config.toml
n_layer = 10
d_model = 192
n_head = 2
n_kv_head = 2
head_dim = 64
d_mlp = 768
vocab_size = 8192
activation = "gelu"
norm = "layernorm"
norm_place = "pre"
norm_eps = 1e-05
positions = "rope"
rope_base = 10000.0
rope_fraction = 0.25
qk_norm = false
attn_scale = 0.125
bias = "all"
tie_embeddings = false
parallel_block = true
init = "trunc"
init_std_qkv = 0.0361
init_std_o = 0.00808
init_std_up = 0.0361
init_std_down = 0.00808
optimizer = "adamw"
lr = 0.00221
beta1 = 0.9
beta2 = 0.98
weight_decay = 0.086
lr_head = 0.0311
grad_clip = 2.0
warmup_steps = 335
schedule = "wsd"
decay_fraction = 0.702
decay_shape = "sqrt"
final_lr_fraction = 0.0
batch_tokens = 65536
seq_len = 1024
doc_mask = true
train_tokens = 421600000
steps = 6434
dataset = "wikipedia_en"
MLP neurons of a small language model. Each row is named by its layer, matrix (up: input weights) and neuron, and shows model dimensions 96-159. Each number is 128 + 32 x the weight over its row's rms, rounded and kept within 0 to 255.
After each neuron's rows, "fires in" lists the words (lower case) most often at its 100 highest values on Wikipedia text that the model never trained on.

L2.up83 [134 112 111  98 138 156 127  60 119 152  97 115  96 160  96 137  97 142 141 158 103 150 179 142 136 140 165  85 174  85 105 126 126 157 150 127 138 171 189 100 131  65 180  81  84 142 150  55 106 127 155 100  56 181 101 143 153 154 141 143 110 183 125 162]
fires in: "most", "one", "on", "two", "place", "they"

L3.up562 [147  37 120 136  89 159 134  97 117  91 142 166 101 112 136 125  62 160 126 102 159 109 126 128 147 114  99 127 132 134 144 154 115  81 103 101 112 159 158  94 124 160 131 111 133  93 190 143 152 112 172 200 135 163  85 143 150 114 126 191 120 112 168 157]
fires in: "at", "with", "by", "he", "working", "using"

L7.up280 [134  84 190  61 101 111 127 141 165  81 107 154 125 105 119 155 129 134 150 132 141 137 128  94 114 156 191 125  91 114  94 143 164 107 157 117 131 141 140 163  68 128  84 132 140 148 147 145  82  71 129 164 158 117 169 119  92 163  98 131 120 176 142 106]
fires in: "and", "s", "a"

L2.up382 [167 156 137 115 117 177 161 112  84 138  95 147 133 126 131 175 106 158 211  67 128 183 134 105 139 128 163 116 133 117 138  93  97 140 107 110 137 141 133  93 139 109 176 130  93 129 197 131 115 158 159 158  72 158 148 101 105 189 122 130 116 186 106 176]
fires in: "as", "system", "information", "history", "government", "women"

L2.up360 [145 143 128 134  98  71 135  99 143 174 105  56 117 101 143 213 116 124 105 144  51 135 148 192 107 105 122 175 118  89  89 167 128 173 131 139 169 170 180 112 136 111 109 103 131 127 120 128  75 168 140 155 102 120 159 136  78 145 114 106 154  97 119 110]
fires in: "all", "most", "there", "it", "lessons", "more"

L2.up670 [179 143 139 148 105 156 108 136 166  80 163  57 158  80 138  88 115 149 170 103 196 111 117 173 184 133 100 115 159 151 144 142 167 199 131  95 107 116  98 157 126 109 216  85  92 144 119 216 150 107 147  75 164 130 143 180 107 151 152  96 136 126 162 133]
fires in: "one", "archwire", "returns"

L2.up741 [ 93  64 140 100 129 124 133 155  94  98 166 160 112 122 162 106  97  70 137 121 133 136 121  98 128 125 125  97 147 119 136 113  85 130 197  74 168 144 193 123 154 125 145 160 121 148 187 132 102 113 143 118 155 144 155 129  93 208  99 160 105 150 231  62]
fires in: "as", "this", "moderate", "fibonacci", "propaganda"

L2.up259 [116  66 117 178  99 136 167 133  54  96 103  81 154  76 129 113 131 123 120 170 111 166 139 103 141 184 107 172 131 138 102  84 135 122 127  75  95 159 150 155 156  61 179 108 190 140 126 118 126 101 122  70 123 157 117 171 107 179 118 131 154 212 158 136]
fires in: "as"

L2.up584 [186 160 163 108 146 108 171 118 131 114  87 154 163 105 130 144 116 166  56  69  87 140 145 138 154  75 119 148 171 159 162 115 102 155 165 112 112 108  82 106 132  40 125  77 147 169 112  92 113  74  80  82 135 179 148 145 107 101 129 160 157 130 177 105]
fires in: "is", "one", "comes", "usually", "betulana", "moved"

L3.up428 [117 163 151 140 107 152 163 144 153 182 111 119  77  85 185 146 108 162 145  90 175 148 123 156 176 129 168 138 120 137 171  75 124 148 132 104 139  96 145  97 142 112 120 205 126 144 199  76 134 145  99 101 134 175 122 170  65 110 136 140  32 159 114 153]
fires in: "film", "published", "soundtrack", "films"

L3.up517 [ 88 136 139  91 103 139 156 155 147 122 150 142 157 166 158  87 127 129 167 136 156  93 160 190 159 175 144 158 121 136  87  20  77 107 161 104 142 100 117 183 148 107 126 111 155 146 131 106 142 142 179 127  94 195 131 137 108 132 188 134 120 195 154 139]
fires in: "at", "area", "home", "was", "from", "played"

L2.up626 [188 131 133 137 196 162 134 134  74 102 138 136 158  99 153 150 131  80 120  90 140 128 100 193 183 150 115 118  97 111 136 133  82 152 137  89 132 121 190 176  82  87 180 195  69 147 198  85 183 158 146 150 126 157 123 120  85 140 135 114 116 125 126 168]
fires in: "is", "woman", "place", "that", "man", "male"

L7.up51 [140  99 171 149  89 154 113  75  89 142 177 122  87  53 144 154 140  73 131 197 135 143 164  80 137 119 103 139 158 160  98 110 172 143  95 112  64 118 134 146  86 114 137  76  97 181 157 124 111 121  79 169 104 147 127 134  90  97 140 164 192  99 186  94]
fires in: "and", "than", "to", "10", "then"

L2.up558 [112 154 134 160 123 185  89 112 110 154  88 142 144 175 139 103  93 116 137 147 190 140  86  98 105 128 133 178 219  85  69 105  88 137 154 121 111  79 140 191 138  63 123 139 132 187  90 160 143  83  89 124 104 124 119 113 142 114 186 135 116 217 117  95]
fires in: "that", "following", "as", "also"